Weights of a small transformer language model.
Size: 13 layers, width 192, 2 heads of 96, MLP 384 SwiGLU, vocabulary 8192, 7.94M parameters.
Architecture: RMSNorm before each block, no biases in attention or MLP, untied embeddings.
Training: a variant of Muon for these matrices, 241M tokens.
MLP neurons of a small language model. Each row is named by its layer, matrix (gate and up: input weights) and neuron, and shows model dimensions 16-111. Each number is 128 + 24 x the weight over its row's rms, rounded and kept within 0 to 255. Numbers have three digits each. A neuron's up and down rows have the sign that makes its largest values positive.
After each neuron's rows, "fires in" lists the words (lower case) most often at its 100 highest values on Wikipedia text that the model never trained on; "fires on" lists the tokens most often at its 100 highest values on Wikipedia text that the model never trained on. A number after a token or word is its count.

L2.gate328:115121149117123145140120111123113123122163127119109162081091133143145080129135090140127133131128164160075101133116138140148103131164155119164150109112133145147124140170155172141124127154148113132091206163147203101149120079126134142151113115128105119090093131111115120119163125129136126114
L2.up328:102102125102100143162123168122152132115150171138136140080083110127134111135147109127137095142147109153067093143125132114142125130135110149160115132125094140158090151155106178135149142092141128113109158155151145145149126113129131141199139136141082156109095125138127154111104113140140105125
fires in: "german" 16, "french" 12, "asian" 12, "american" 11, "russian" 9, "british" 5
fires on: " German" 17, " French" 12, " Asian" 12, " American" 11, " Russian" 11

L7.gate129:099122138126162106126100126153126183111140113167108118130139119142163148113162111125124138133157123127150088140169127162167087182089159130180147095153159128126123129120116093174089122131128120175099123146138132116150132133151123107124142137132141168147100133099118163106067139118129130139
L7.up129:137104106140093123143146098108148131116132126093134121155148067118157106099106124134104089128134153116127088106090091165154118092144061179112105144155108125151106113124099097145147092174103156123145118152130127117122117115135142195168111113127158091107129103116119158145097122105132138111
fires in: "first" 32, "second" 14, "third" 6
fires on: " first" 32, " second" 13, " third" 6, "ni" 6, "th" 6, "d" 5

L2.gate348:156121099121148140116093152100147111123131161125112138106103155112133127104096093137155118126089089109177132143142100189108102127124166138098126128105140163089132091114112099139137103128150136074136163130126105116140120121095110106107144130139141145169110138087123106093136071130119126166
L2.up348:129159164122108106126081161151120115112110179121147154112136090114150140149161094114148117152127107115142142153123112090115163157150128129120135123122118136106097124119171137121117144120143099116155101146124104095117141100101155126098127135133078121123160155081092107115145139167131120125
fires in: "for" 38, "by" 23, "patient" 5, "enabling" 4
fires on: " for" 38, " by" 23, "ient" 15, "ing" 7

L4.gate354:140119118127112165105140099127108107124183134106156110140121091144111128153096173115150110095112101170083116115150144151118130110139161099148130151137111067109132160150120120081114126162153163141121102152130137165112101170102104122116141140087122169112157101168112097096112133105130139133
L4.up354:097121155087156171109152078158079111142161136124153109139168157165142116152074129141132119107134138149080132138132154130089149155135155084129159132110121104101094128173100126059091145121137118102131120156113147146118116133101087128121181119142174134140106128109112119106130123127115155102
fires in: "university" 44, "medal" 6, "footballer" 5
fires on: " University" 43, " medal" 7, " footballer" 5

L2.gate40:147094184072168080098135122135102141151150159120129152106165138125155137134135093153142127122160136109101074092169106151153097104083123170132146117099115100111149107145123154125126103111098128078149109105128116105098120127155122155145151104131128115154116158094140103129120146122132095126
L2.up40:139109128134132142123147128126131112097148127141127092161154089103130124127174071115170134135174137145163148119055141087176129112136135126164142125096119140158121162120122128143134126177154128137150069119142105125131114121088130128128124159130109121167123151146138098091137137124134150160
fires in: "which" 21, "two" 12, "playing" 10, "both" 8, "than" 6, "that" 6
fires on: " which" 21, " two" 12, " playing" 10, "g" 9, " both" 8

L3.gate167:097128129171130110109109111139140088156136124126132117124128144112112163119138124082103088134142128141157170132133136119167091099092163168117136201104121102137121114128119130159137145131127086178112095162138108140111156119124089098119119143129122129143119133120123144120053143101133102141
L3.up167:113113075129107172132148136177095100109090133120140170079140136118123088146148141103162113166116141132108149128133126116157126131133130118123128172122132140136151133133145111125106134112127114099116136131135120146077152123134090131120151136146149112122107082135128134160079120177166153098
fires in: "medal" 17, "training" 15, "performance" 12, "serving" 5, "work" 5, "scoring" 4
fires on: " medal" 18, " training" 15, " performance" 12, " work" 6, " serving" 5

L2.gate95:106150088116149127147150144117130188139097135141106118107133130145108163145099153136109133138162088152110138111129118124144110148128122129098101139140159086154136117122139111111130107187116143116121144127104162145151118106139135100131107120134141110062134109111080152118126142119165122153
L2.up95:099106097178112142107111120151142179155145108124150141126151142174130121134134121106113112138135141122129127153111150095035134128169089159095139144143149111148114138120097105103076114119093130146083123137168114112100158142112157106143125103097173134105122120130124129175143136156171118108
fires in: "film" 26, "match" 9, "video" 8, "attempt" 4, "aircraft" 4, "campaign" 4
fires on: " film" 30, " match" 10, " video" 8, " campaign" 5

L3.gate83:138134125116106124110106126128138119109119172104156122127116117098140128134112131131139114118133148154157162089133150144110137108134091094122128134147117099103085137122141148126077149159135172094090091114160133189140140090165097132141139117148142180099160153114114113087180111124139147140
L3.up83:142118130162088134148089136133134146153120132153148112127086096133086099123131108102157101108099142137151125158130064124101123160153104097142115092108104166114140130113121125129140117133134134181160132068118128112119057169131142128108104151111161109110131115141125147107139101137180115118
fires in: "that" 96
fires on: " that" 96

L2.gate173:138139124089123153149155141082170157117136143133139133165146112118108120087130153093133148089136096163148150133147126144120127157148148141129141113151096129143159124095130131138138131146169103094125124120104121164084108120123147146144144141126149122120112140120166130114120170180079131100
L2.up173:123090179136158153123138117143103133120120121127106088140083123137108086142166096118126139091131132170143114146081136111124103128127126143138136120167158108127139089110124181151169120117127124112154127133116124113130124105119131125155139138164058104105139141120081089129145127151188093107
fires in: "such" 34, "compilation" 8, "later" 7, "propaganda" 4
fires on: " such" 34, " later" 8, "ti" 8, "ated" 5